From a checkpoint of a small transformer trained on Wikipedia: MLP 4608 tanh GELU, biases.
MLP neurons of a small language model. Each row is named by its layer, matrix (down: output weights) and neuron, and shows model dimensions 608-735. Each number is 200 + 20 x the weight over its row's rms, rounded and kept within 0 to 999.
After each neuron's rows, "fires before" lists the tokens most often just after its 100 highest values on Wikipedia text that the model never trained on.

L3.down2143,188,193,202,202,193,167,185,189,162,221,224,204,170,200,213,190,220,219,173,191,189,194,227,224,209,172,206,184,160,169,214,161,211,201,175,169,204,185,197,200,185,210,204,205,197,191,211,227,164,197,205,177,200,188,206,211,183,212,177,185,224,151,184,187,199,196,192,191,198,193,216,179,162,210,209,178,199,201,220,241,219,179,195,199,197,188,187,191,178,173,166,195,194,177,203,224,202,179,193,206,198,182,211,246,191,206,193,224,259,197,217,223,216,199,208,175,185,184,221,193,197,217,171,197,234,184,191,160
fires before: " |", "1", " "

L3.down3141,161,226,209,207,191,225,221,194,207,175,214,191,186,183,223,185,181,148,226,188,183,243,205,205,215,161,210,203,173,203,229,213,169,198,166,195,173,197,186,232,225,162,192,167,215,223,185,174,200,202,222,213,208,189,189,196,209,234,179,200,183,159,159,177,209,195,178,221,187,207,203,199,203,210,174,177,189,194,166,245,191,217,203,207,207,181,190,195,218,207,191,208,176,170,201,193,243,181,186,252,203,183,179,189,193,203,194,201,190,185,177,200,207,196,214,217,174,199,187,204,216,175,198,174,200,217,184,216
fires before: ".", " |\n", "|", " |", "0", "'s"

L3.down2012,197,199,216,221,208,181,211,166,191,230,191,185,184,218,194,212,190,199,216,236,187,184,206,184,175,208,202,177,200,181,216,217,209,212,202,209,226,225,179,180,210,249,207,211,188,226,173,207,231,202,169,173,194,203,217,182,199,232,221,207,205,193,213,198,228,165,207,181,185,194,197,171,208,225,194,178,193,230,213,216,188,250,205,225,205,213,198,181,207,185,168,218,210,176,197,216,173,179,196,215,205,216,195,215,225,206,171,210,219,189,239,222,193,165,187,195,207,191,225,186,176,178,178,200,197,181,205,178
fires before: "|", "-", " ", "5", "3"

L3.down1317,202,212,182,199,213,210,215,199,215,168,208,193,210,173,223,199,189,209,209,208,171,208,193,222,203,203,166,203,179,226,196,215,206,155,201,213,219,163,222,181,208,193,185,171,251,196,236,190,232,148,220,189,229,188,241,192,190,167,201,272,207,178,211,214,187,213,181,186,228,186,213,189,153,128,177,224,209,194,201,197,182,212,180,210,190,204,194,179,229,236,226,254,198,186,213,133,183,154,197,209,220,178,212,206,243,192,204,257,207,244,207,191,189,201,210,181,174,206,187,202,218,190,207,201,172,195,183,168
fires before: " ", " |", "13", "|", "-"

L3.down379,181,217,203,211,227,201,228,181,189,198,210,216,197,216,211,205,187,182,188,197,239,184,205,194,215,214,196,189,202,205,187,205,206,191,205,199,196,194,239,199,226,183,192,230,199,175,182,184,204,230,187,214,211,185,216,192,197,192,209,217,206,189,204,161,218,168,219,203,207,196,205,178,214,201,161,185,170,174,221,209,215,217,204,220,213,259,233,138,180,212,196,184,220,173,198,207,224,171,189,203,190,194,192,189,191,191,179,236,176,206,197,243,176,196,227,204,163,220,240,231,177,210,231,169,212,213,182,186
fires before: "201", "199", "202", "198", "200", "195"

L3.down1713,216,191,159,208,162,207,192,223,182,179,232,237,203,202,230,175,216,225,211,192,220,207,184,200,173,216,222,223,205,170,214,263,179,167,178,169,223,171,207,241,179,208,212,208,210,168,202,205,212,170,194,197,201,204,191,186,220,193,199,217,198,168,226,242,212,187,175,186,171,211,189,208,203,226,196,254,199,224,203,225,211,180,202,197,198,179,202,227,197,218,202,204,237,213,204,209,192,184,225,201,226,219,211,183,234,184,193,178,196,212,213,210,166,213,206,241,191,216,179,202,188,202,228,189,228,235,200,207
fires before: " (", "1", "0", "2", "3", " in"

L3.down4186,202,183,215,189,209,214,212,220,195,227,205,218,201,197,187,201,173,220,212,222,239,223,196,219,161,212,191,193,190,188,207,157,187,191,207,204,209,184,185,157,219,167,199,216,208,185,217,202,166,211,195,145,199,192,198,210,225,213,189,211,203,203,219,190,203,184,177,186,219,192,237,207,214,186,159,240,206,222,205,175,186,190,217,206,173,218,176,170,207,192,212,199,221,203,197,178,187,199,210,217,189,199,184,185,185,170,185,202,154,172,253,249,211,183,200,183,206,212,201,187,195,215,174,200,146,171,175,217
fires before: "4", "6", "8", "7", "5", "201"

L3.down2243,236,165,227,205,195,218,239,213,199,182,213,156,198,193,197,190,216,216,156,183,203,212,225,198,171,180,181,208,193,236,191,204,211,157,216,232,184,183,204,200,192,231,200,208,188,196,210,220,207,210,200,185,247,243,218,209,191,176,221,193,215,202,201,230,192,231,192,208,178,217,203,215,206,214,219,206,220,178,198,198,181,172,169,206,217,193,167,183,212,218,184,203,234,173,216,209,207,215,231,244,202,212,185,177,203,209,197,212,200,191,193,171,199,179,193,231,224,182,226,159,164,198,180,211,207,214,220,220
fires before: ":", " of", " UTC", " in", " and"

L3.down2046,198,218,222,199,171,204,221,195,208,211,193,214,204,205,198,206,201,195,192,208,211,213,225,200,210,188,201,202,198,243,240,199,190,211,215,192,196,210,205,183,180,192,225,212,224,205,189,164,215,201,220,189,200,183,202,207,194,241,188,157,178,166,208,214,202,243,175,229,201,226,188,178,200,216,196,187,216,247,221,202,217,196,237,199,219,207,226,175,213,194,202,170,188,226,203,225,219,192,202,208,234,204,184,193,218,195,183,176,191,224,203,215,234,205,178,185,194,207,177,194,233,225,236,211,193,199,202,212
fires before: " |", " |\n", " ", "|", " (", ";"

L3.down1744,203,206,179,215,192,194,220,206,196,253,214,200,203,175,208,199,195,181,170,210,201,215,217,191,174,211,176,217,190,185,205,188,215,224,231,207,205,157,225,216,200,179,215,220,180,193,238,185,235,225,170,182,185,179,179,177,177,231,190,201,197,189,199,208,173,206,189,239,202,192,179,200,202,214,181,157,175,175,166,198,234,201,195,185,208,209,217,189,253,184,194,193,203,200,232,226,210,208,189,220,184,158,200,206,173,218,185,189,226,244,200,189,187,239,245,219,196,198,209,180,221,222,185,193,202,209,185,221
fires before: " ", " |", " medalist"

L3.down3215,175,201,189,215,202,186,195,207,198,225,206,209,164,196,172,189,189,214,188,187,202,183,213,190,215,195,180,212,209,211,229,227,194,224,195,212,203,202,195,230,208,202,223,192,220,229,200,180,179,223,214,200,194,222,209,174,186,197,214,186,204,180,206,191,209,209,183,192,173,206,193,199,199,178,238,191,209,210,185,197,210,213,228,185,203,147,214,217,205,210,213,184,199,221,202,181,183,190,187,202,182,180,176,207,220,205,189,204,204,184,211,206,203,216,186,151,208,219,211,185,192,174,226,174,181,201,239,268
fires before: " ", " |"

L3.down3456,195,190,229,213,211,203,202,201,196,189,170,199,183,177,200,208,185,215,180,185,188,195,180,210,188,194,209,213,169,180,191,201,218,205,214,185,197,213,185,231,197,209,199,204,212,211,198,206,215,208,171,195,178,249,167,223,208,201,201,189,201,203,199,180,215,212,198,228,198,177,195,208,190,210,185,201,215,209,205,203,188,171,196,164,206,184,195,190,194,217,180,165,168,226,173,187,211,167,205,208,181,231,202,175,206,197,161,174,234,215,206,230,234,220,225,204,167,179,216,219,197,231,169,194,205,200,208,200
fires before: " ", "0", " |", " Goals", " Apps", " %"

L3.down4161,203,232,218,195,185,137,179,230,194,189,204,165,200,168,172,210,202,180,174,161,191,204,209,213,221,194,169,218,222,224,230,196,184,217,197,216,200,169,185,188,213,204,221,212,203,189,222,201,186,224,167,193,197,213,212,173,209,199,203,168,163,190,214,193,174,195,189,201,181,213,175,194,195,217,189,200,210,171,213,163,235,203,185,202,192,226,243,201,180,201,198,197,210,204,224,238,218,199,201,190,233,205,185,188,192,183,206,193,213,181,190,193,190,189,188,190,214,158,183,220,185,188,191,185,203,203,178,206
fires before: " ", ";", " |"

L3.down4089,231,180,214,187,211,201,195,211,172,183,193,234,175,216,170,201,183,214,211,183,200,180,200,213,184,183,192,192,190,212,202,178,184,201,218,224,174,222,206,210,193,210,188,211,183,185,154,191,229,205,217,168,185,172,210,227,208,178,214,191,204,192,205,160,233,195,182,224,208,180,228,193,171,193,157,171,224,169,200,203,183,194,201,196,195,215,223,183,210,166,204,190,202,190,196,192,182,198,215,198,213,190,209,196,181,226,179,250,240,251,234,190,192,187,200,176,195,253,226,229,184,223,170,198,200,211,194,168
fires before: " "

L3.down1679,216,193,226,189,232,217,187,225,187,176,226,199,225,211,191,188,206,221,204,177,209,218,228,193,237,226,191,215,213,177,195,192,221,220,166,206,228,219,192,185,202,198,197,158,220,172,186,214,197,198,171,208,213,177,186,210,202,211,173,183,178,213,166,211,176,163,215,184,211,212,177,220,196,193,211,184,220,230,178,201,183,212,219,217,188,221,238,198,229,171,201,205,201,180,190,187,154,205,198,236,176,205,169,216,206,189,180,215,233,221,179,182,199,232,192,206,214,194,198,200,179,195,163,195,193,148,209,184
fires before: " |", " of", " |\n"

L3.down2134,217,204,198,183,212,203,215,189,199,189,235,210,219,188,195,204,181,214,228,192,169,204,181,187,191,213,200,200,204,208,198,231,202,203,174,227,194,218,229,188,210,202,190,210,200,203,216,211,200,192,238,180,177,199,230,201,179,206,215,207,228,194,189,178,202,199,207,193,205,201,223,201,167,181,199,184,204,218,218,201,206,185,206,208,192,213,123,174,204,221,194,185,214,170,211,200,216,149,197,199,214,191,197,211,208,192,219,210,192,203,213,196,185,221,211,212,193,195,196,206,183,179,168,212,240,215,199,185
fires before: "-", "|", "==="

L3.down542,171,189,174,202,202,202,217,212,183,196,191,220,194,188,178,173,186,199,189,169,200,203,206,211,194,184,187,214,211,196,170,191,203,196,214,206,188,179,245,198,216,226,206,203,209,194,221,209,216,205,200,198,171,196,197,196,172,191,209,190,220,184,206,196,203,225,211,247,218,253,198,198,188,235,195,199,175,207,207,194,170,181,176,178,218,216,208,180,178,183,200,246,200,209,216,193,194,199,170,252,162,184,173,181,196,214,184,189,230,222,192,185,196,190,174,228,176,167,223,181,205,197,204,182,197,230,205,194
fires before: " |", " are", " was", "|---|---|---|---|\n", "|", " "

L3.down1891,205,194,224,199,165,219,194,186,198,161,234,228,226,212,216,191,167,179,216,153,229,190,190,163,171,219,218,193,207,178,244,214,200,204,159,176,197,201,203,179,208,201,219,205,217,217,181,178,188,205,175,185,165,194,169,207,203,186,208,213,187,223,194,210,195,188,205,218,170,188,172,210,197,203,232,173,211,199,224,223,188,209,202,223,207,219,234,220,232,202,199,190,167,202,212,188,208,203,199,197,154,220,215,211,217,206,181,177,219,243,180,232,192,221,180,210,197,196,187,194,193,176,209,224,222,172,174,204
fires before: "0", " |", "3"

L3.down4123,208,205,203,209,212,177,205,208,208,210,183,182,196,189,200,193,219,194,209,215,203,188,215,187,182,218,174,216,216,221,190,181,193,205,157,226,186,205,211,178,244,226,193,197,170,231,196,210,245,159,198,177,202,172,199,190,214,202,182,211,206,176,200,189,206,181,186,198,223,213,188,196,216,219,178,202,188,225,225,238,219,209,215,188,184,213,201,219,187,189,187,191,178,220,173,184,183,231,208,223,195,196,230,204,217,200,175,255,189,207,199,191,151,165,204,206,215,175,230,202,203,182,208,213,201,185,191,187
fires before: "0", "|", "3"

L3.down2693,188,236,225,188,225,201,190,204,188,209,184,198,219,171,222,216,144,205,222,206,214,212,193,197,188,202,205,195,226,169,165,201,200,207,214,206,207,208,190,181,229,181,223,166,219,179,202,196,201,203,197,185,223,182,194,239,171,177,214,185,215,221,213,201,227,199,160,192,216,201,194,211,224,199,155,207,185,203,210,200,169,187,264,192,187,209,193,189,178,197,171,189,183,204,214,196,203,157,195,184,145,189,226,258,227,188,184,197,186,197,194,199,221,222,209,207,188,187,225,151,199,198,217,201,223,169,189,194
fires before: " ", " |"

L3.down1746,183,202,213,210,209,193,187,222,212,172,216,238,205,171,212,206,233,206,190,174,215,198,182,219,183,179,209,178,205,194,184,203,184,197,187,187,210,222,197,205,202,215,206,184,212,181,180,189,191,223,198,196,189,223,204,189,200,234,178,220,217,197,235,207,225,241,214,204,215,173,215,189,179,179,203,237,183,204,189,203,136,190,186,199,241,180,211,201,200,221,189,194,205,215,196,210,187,167,212,223,221,202,171,186,219,189,186,204,179,214,210,231,188,209,196,205,190,215,184,249,191,215,204,189,197,191,184,182
fires before: "0", " |\n", "1", "2", "3"

L3.down2072,222,154,234,179,218,203,220,194,216,213,224,200,199,207,217,201,208,208,202,199,177,214,198,222,188,199,180,208,211,205,221,202,215,233,200,224,156,225,216,194,193,183,183,223,205,241,201,203,231,235,218,197,186,162,171,170,208,192,169,171,193,209,177,197,209,192,226,207,213,168,243,229,192,173,181,168,197,209,205,235,174,219,199,210,201,195,196,201,210,191,177,193,213,167,201,191,186,219,173,183,220,159,198,225,184,197,188,190,220,210,196,203,189,197,204,177,151,210,207,199,190,190,199,208,207,196,163,201
fires before: " ", " Gr", " En", " Carlos"

L3.down247,194,210,213,222,192,179,205,191,193,235,190,195,177,207,155,207,221,178,197,197,205,202,194,157,229,204,186,222,181,206,213,178,221,221,193,204,172,203,187,221,213,219,189,193,203,195,211,170,176,202,169,233,211,205,227,203,212,164,192,206,174,207,182,204,208,193,231,242,186,186,189,188,229,226,216,186,215,216,201,247,197,211,201,243,179,176,205,219,186,189,199,172,204,206,229,228,210,206,202,181,204,178,194,179,173,167,191,227,207,196,198,186,175,205,223,222,205,192,233,195,200,197,196,165,241,212,196,200
fires before: "ich", " M", "Q", " ", "{"

L3.down3501,227,184,189,216,206,190,197,196,167,188,225,200,212,191,219,184,190,207,168,219,184,187,194,204,196,180,221,197,232,189,207,180,176,231,217,192,221,191,203,201,199,202,193,169,186,211,172,189,231,223,221,189,175,182,212,207,185,171,194,175,231,185,193,219,215,191,246,187,194,185,223,205,193,205,193,178,197,197,226,241,174,215,220,223,220,241,182,186,226,195,186,194,180,225,192,203,239,189,172,187,207,199,210,206,199,189,166,235,197,221,195,219,197,234,210,172,185,187,197,199,192,208,183,229,193,203,216,195
fires before: "-", "0", " "

L3.down4248,168,190,201,179,198,194,171,209,219,236,196,193,189,187,181,206,160,193,210,212,190,223,191,208,186,203,201,181,188,163,206,208,202,203,192,211,212,203,173,206,201,209,179,200,199,213,192,189,211,229,183,191,201,186,228,159,206,223,184,218,170,200,228,172,186,192,197,194,183,182,182,198,177,194,215,229,197,181,173,235,189,209,192,211,226,218,215,182,234,217,170,207,211,160,183,225,216,188,234,212,175,223,206,195,185,178,209,197,221,176,215,212,164,215,186,195,194,171,231,203,207,222,190,199,158,187,166,180
fires before: " ", " the", "3", "4", "2"

L3.down2975,186,156,252,213,215,207,232,182,195,174,173,234,237,170,186,166,169,192,209,214,186,202,173,180,191,190,217,221,167,231,191,176,193,188,217,230,178,184,193,199,192,193,188,231,227,189,216,206,204,239,212,205,179,158,224,208,199,208,189,207,201,203,201,199,199,201,213,213,193,174,192,231,201,189,211,194,233,202,215,154,193,205,219,240,205,188,219,174,232,138,203,175,179,212,175,183,180,218,187,204,213,221,201,210,205,172,187,186,216,209,215,194,226,204,213,211,232,213,195,175,202,220,184,182,177,195,196,207
fires before: ":", "201", "202", "200", " /", " |"

L3.down2367,202,198,228,179,221,181,200,189,198,175,231,178,196,182,196,197,172,185,206,170,225,188,206,199,236,201,196,186,186,222,236,222,207,209,212,213,241,221,199,211,182,203,217,206,210,198,180,205,209,191,226,138,211,196,212,179,205,194,199,193,212,227,205,199,193,193,220,170,219,177,197,199,164,173,200,198,210,175,210,238,157,210,218,180,212,201,182,184,192,147,198,226,210,207,173,192,180,193,212,190,180,173,184,196,192,205,196,199,218,199,177,204,232,199,223,172,169,223,230,233,203,202,182,186,226,151,213,198
fires before: " ", " |", "2", " Total"

L3.down1105,223,167,212,201,245,182,184,197,169,203,143,224,169,199,162,197,198,219,186,210,201,214,210,192,196,186,150,200,229,186,230,194,215,237,200,202,181,211,196,192,215,177,175,203,200,162,191,227,189,224,202,191,182,208,182,209,200,200,206,213,197,233,223,185,222,224,188,197,216,190,222,195,206,203,209,242,222,231,217,195,202,225,196,195,174,203,209,186,239,236,188,200,190,187,224,182,217,197,194,200,202,205,202,227,208,191,191,206,210,199,258,216,198,131,211,172,218,211,200,203,205,210,189,227,172,170,186,192
fires before: "5", "6", "4", "3", "7", "2"

L3.down2454,213,184,204,203,182,203,201,210,185,218,195,179,193,202,200,191,193,205,193,196,193,211,199,186,182,200,189,221,193,209,191,198,233,190,212,192,182,197,186,204,206,194,195,188,204,208,207,186,198,203,201,196,213,200,186,197,221,197,212,204,205,203,181,206,191,212,193,217,185,208,177,205,193,211,185,201,202,195,215,197,218,187,195,205,193,236,191,194,168,195,180,183,179,198,193,215,201,200,203,196,209,194,213,182,194,211,200,190,221,200,213,208,183,185,196,201,217,199,201,189,204,216,187,201,197,198,216,200
fires before: "|", " |", " in", " and"

L3.down193,195,204,236,214,198,228,187,186,181,175,162,152,202,231,177,195,214,172,204,218,169,184,218,205,193,169,185,178,198,196,195,212,181,193,161,226,195,186,189,203,212,204,179,183,212,203,191,227,193,173,247,213,239,181,244,196,200,196,213,196,199,198,204,184,203,197,171,203,207,221,195,218,235,211,214,193,202,229,155,196,208,195,189,185,219,197,199,157,225,209,184,208,188,197,191,178,209,187,176,191,218,207,189,210,231,181,203,248,218,221,201,224,215,215,210,233,197,222,207,179,235,210,215,202,193,203,190,202
fires before: " |", ";", "0", " ", "1"

L3.down4471,220,188,230,184,231,170,184,188,157,184,132,188,185,201,155,201,175,245,192,224,198,225,177,208,189,205,178,201,199,202,196,204,223,186,203,209,196,198,170,224,218,175,178,226,234,160,194,195,196,242,213,207,184,193,185,195,203,182,188,227,208,228,178,223,196,220,167,196,182,194,217,208,192,211,174,206,222,219,235,201,210,265,223,202,189,206,200,197,201,215,168,180,192,175,198,167,204,214,219,205,206,237,228,200,184,205,191,221,208,223,244,225,182,196,227,182,204,201,209,190,212,200,188,203,172,204,202,193
fires before: "200", "199", "201", "198", "197"

L3.down1605,184,196,166,225,192,223,202,186,206,210,214,228,217,202,228,224,220,182,176,216,196,190,203,209,167,179,179,211,208,189,225,213,209,207,202,189,165,186,215,184,198,210,148,190,190,192,221,211,200,207,179,185,191,208,230,190,223,211,195,177,199,176,229,189,210,232,172,202,204,196,183,212,178,218,158,183,242,209,232,180,212,177,158,223,226,206,179,207,212,191,206,168,155,187,213,247,237,162,209,171,227,177,195,208,169,190,183,205,193,206,207,191,181,196,203,208,207,174,212,216,174,225,202,219,244,188,204,225
fires before: " |", "-", " was", " UTC", " –"

L3.down2283,198,213,192,195,178,202,214,183,198,189,252,187,172,193,207,210,190,198,165,223,182,209,221,200,184,205,158,214,194,186,198,187,221,208,206,186,169,185,214,192,209,243,223,183,218,220,203,214,202,205,216,183,169,187,186,219,212,192,209,178,200,195,197,194,219,174,218,207,208,179,203,199,222,200,194,181,211,221,225,209,223,202,202,225,225,213,188,219,190,159,202,230,185,150,230,228,194,206,218,198,208,203,208,221,186,196,217,217,211,206,197,214,227,168,204,200,198,226,203,196,175,183,192,234,198,230,199,215
fires before: "|", "-", "|---|---|---|---|---|---|\n", " "

L3.down417,200,157,204,237,174,154,191,185,213,203,226,231,194,232,173,200,212,231,177,216,188,229,207,236,176,170,195,206,183,178,199,187,202,198,208,201,211,201,209,209,182,187,179,212,212,186,196,194,203,198,227,174,213,170,172,228,191,243,212,224,209,188,186,207,216,193,192,190,180,200,173,185,196,225,184,171,166,183,199,193,204,178,219,228,176,214,233,218,197,193,190,196,186,188,212,220,205,215,215,236,196,214,202,212,215,195,194,181,193,227,221,223,232,193,221,148,157,211,205,189,193,209,188,194,212,208,154,191
fires before: " ", "0", "3"

L3.down2095,233,198,212,182,200,186,199,233,211,205,228,210,198,191,201,195,200,164,170,215,212,204,183,215,202,168,223,219,196,228,208,196,192,194,218,149,183,143,152,241,214,213,197,181,207,224,192,202,189,192,219,192,198,163,183,186,218,189,168,188,214,179,219,181,207,232,202,211,173,189,203,176,226,242,212,186,210,227,199,222,217,185,179,205,205,216,211,211,173,212,209,204,154,218,197,205,199,200,215,233,181,222,211,228,230,204,214,208,209,223,172,199,166,202,186,201,206,225,215,173,156,204,168,256,171,210,212,201
fires before: "-", " ", " Apps"

L3.down4480,205,186,221,185,195,207,185,204,184,191,209,186,233,169,201,205,187,201,229,213,192,198,191,209,213,197,212,223,203,190,212,209,183,229,183,223,204,196,161,199,196,208,198,216,181,176,206,199,195,206,205,196,156,199,200,206,214,178,209,173,235,201,180,205,206,208,203,207,205,162,211,213,183,206,156,215,203,199,233,206,174,198,216,196,207,207,204,194,215,178,205,206,199,201,206,171,205,203,203,204,201,208,204,227,195,196,204,209,194,206,190,176,207,194,213,212,199,200,213,205,170,211,180,203,222,196,205,211
fires before: " |", ",", "4", "3", " ", "5"

L3.down132,185,188,223,177,188,161,183,165,193,203,189,219,182,223,225,220,207,200,191,236,176,196,215,183,179,215,200,196,195,201,187,195,231,202,229,159,209,226,219,188,170,214,216,187,208,207,206,196,195,194,200,190,193,183,184,191,180,234,200,204,219,208,225,190,188,227,213,211,226,183,195,191,189,188,213,149,211,201,215,198,170,178,197,211,210,221,221,193,212,180,191,175,166,199,184,196,208,177,210,212,214,218,194,230,203,158,180,185,225,201,226,243,209,190,194,170,202,208,200,214,183,214,229,226,191,197,205,181
fires before: "|", " |\n", " |", " ("

L3.down156,171,209,191,185,163,187,205,184,187,191,195,232,191,171,227,188,195,195,247,212,187,189,185,186,226,176,223,224,151,204,210,199,170,187,183,174,193,209,179,216,219,210,189,228,242,205,199,178,195,197,224,187,211,191,207,189,177,245,204,172,216,176,198,172,200,218,185,197,194,212,203,201,244,217,185,179,201,223,174,199,147,182,214,199,197,207,190,191,206,213,206,168,196,203,199,253,193,207,187,237,214,171,193,173,220,188,194,194,194,202,196,233,221,219,218,187,216,175,199,219,253,191,214,153,172,206,190,204
fires before: "|", " |\n", "0", " ", " |", "2"

L3.down2579,197,209,219,185,193,173,169,195,220,188,200,223,199,204,213,205,154,205,189,210,146,202,208,191,186,206,197,197,247,197,199,199,218,220,215,195,178,213,212,188,216,205,231,218,195,197,181,199,207,201,223,183,153,200,225,228,181,183,202,189,197,221,216,168,213,202,225,168,226,168,211,223,177,181,238,188,184,161,198,230,228,165,151,164,221,191,192,206,217,159,172,205,198,169,194,190,201,210,220,189,217,209,208,239,214,201,218,184,241,231,189,212,211,224,212,166,201,203,189,215,215,202,192,201,210,215,193,194
fires before: " ", " |"

L3.down1780,214,214,190,175,228,251,238,164,209,184,184,234,185,175,184,215,221,225,186,179,220,196,178,198,189,208,203,202,202,212,195,212,200,211,217,197,228,184,183,196,172,165,192,240,233,206,225,223,221,205,203,207,208,220,210,184,200,218,192,190,216,224,195,178,196,190,238,178,191,195,209,198,241,201,179,200,195,225,227,172,162,220,216,215,203,196,192,215,177,199,184,192,209,196,220,217,179,181,191,209,221,194,220,205,235,197,203,229,180,196,213,216,202,178,221,210,192,217,227,193,234,176,179,209,184,189,192,186
fires before: "201", "200", "199", "202"

L3.down4242,189,198,190,216,208,220,190,177,196,215,196,212,203,199,175,204,201,194,200,229,228,181,222,215,183,209,172,238,223,206,179,210,193,235,192,186,213,200,217,191,197,225,224,198,237,200,195,155,214,190,189,150,200,206,194,184,193,200,195,229,156,210,198,173,190,230,199,185,184,199,198,219,201,226,197,221,227,208,185,196,189,193,197,183,189,182,200,196,188,190,187,185,182,207,195,214,188,229,196,211,201,197,193,193,209,204,207,218,140,188,197,220,204,225,219,224,210,197,200,196,175,190,258,175,180,225,207,200
fires before: " ", " |", " (", " Olympics", "2"

L3.down1560,187,241,217,215,181,183,235,154,172,211,199,198,185,202,198,207,222,222,223,216,185,225,225,206,204,163,203,195,168,236,198,183,195,202,224,193,202,211,192,188,224,195,200,201,255,201,187,179,219,194,205,149,192,190,200,204,178,250,198,203,211,163,203,183,220,227,190,232,206,196,198,181,220,205,193,169,191,221,208,189,179,221,200,185,207,182,194,194,177,198,225,172,172,219,194,211,208,191,168,215,217,227,203,194,230,173,212,211,209,194,218,216,226,199,187,201,202,198,240,220,281,199,226,215,206,209,195,185
fires before: " |\n", "0", "1", " |", "–", "2"

L3.down1520,198,152,217,232,203,192,228,209,231,200,156,214,201,191,168,218,176,166,169,186,186,173,199,192,230,195,219,181,250,195,214,237,232,209,199,222,184,211,173,200,187,182,206,235,178,224,236,171,173,207,210,207,188,224,187,196,198,190,202,200,195,208,202,212,201,205,166,196,199,215,204,161,193,200,178,191,207,195,211,227,210,220,224,199,217,168,200,189,198,206,169,231,218,210,185,177,206,231,208,184,179,230,201,187,193,218,210,192,174,216,225,192,186,198,186,160,163,214,209,169,207,222,172,189,226,176,204,220
fires before: " ", " in", ".", " the"

L3.down1924,206,172,201,221,179,179,229,191,196,208,211,179,168,180,216,184,200,198,201,195,210,207,196,206,202,219,211,219,174,194,202,168,226,195,226,191,208,166,208,189,231,215,196,225,183,208,202,180,193,200,174,163,187,191,174,207,181,200,201,207,179,187,174,214,223,231,193,239,203,208,169,194,198,197,183,184,172,186,225,212,204,194,181,189,213,218,193,181,197,171,180,185,191,216,174,185,215,214,204,246,168,198,180,205,190,191,189,196,185,208,218,218,220,213,189,215,173,194,196,193,198,212,206,159,216,209,191,173
fires before: " |", ",", " ", "9"

L3.down460,196,164,210,200,207,195,197,219,187,202,159,193,157,185,198,151,164,204,180,162,198,227,199,222,245,188,220,212,199,230,138,164,196,207,212,221,178,176,199,211,165,223,201,216,203,210,199,220,190,198,198,183,189,195,168,212,199,193,204,215,178,177,217,165,229,225,212,203,189,194,192,224,200,213,173,192,172,192,215,201,155,202,202,183,180,207,169,218,201,150,188,170,191,213,163,180,205,215,171,233,184,209,188,221,213,249,181,224,180,228,210,203,179,210,216,233,218,145,205,214,207,212,151,171,173,211,179,214
fires before: " |", "–", ":", " "

L3.down4202,200,212,206,200,199,211,180,188,207,205,221,172,209,183,206,197,212,174,205,226,171,182,221,238,230,200,236,214,202,207,220,194,199,201,206,225,195,182,182,170,174,224,206,195,201,206,199,206,216,182,176,184,191,184,197,223,189,189,210,230,199,204,201,178,185,229,191,212,216,176,232,242,225,211,184,186,200,223,185,173,195,217,230,181,203,195,201,176,210,203,218,194,184,210,202,186,201,175,166,226,158,207,181,218,208,218,190,192,209,212,190,207,217,218,175,211,183,175,202,229,230,193,159,191,223,197,167,201
fires before: " |", ".", " ", "0", "1"

L3.down2543,186,261,211,228,199,175,196,233,199,191,206,206,155,185,193,169,203,223,214,187,211,198,187,196,168,224,211,192,218,208,220,196,208,229,199,208,231,185,212,205,203,252,197,194,188,234,188,180,228,208,212,179,171,189,185,198,203,204,179,210,195,144,185,206,195,216,207,187,179,171,189,207,194,229,194,208,222,217,204,231,193,193,193,208,185,193,183,228,205,212,180,199,194,230,173,189,197,199,210,171,219,222,184,180,200,211,167,201,179,203,229,248,176,182,224,218,183,221,245,211,202,190,132,197,220,217,179,202
fires before: "|", " ", ")", "C", " daily", "F"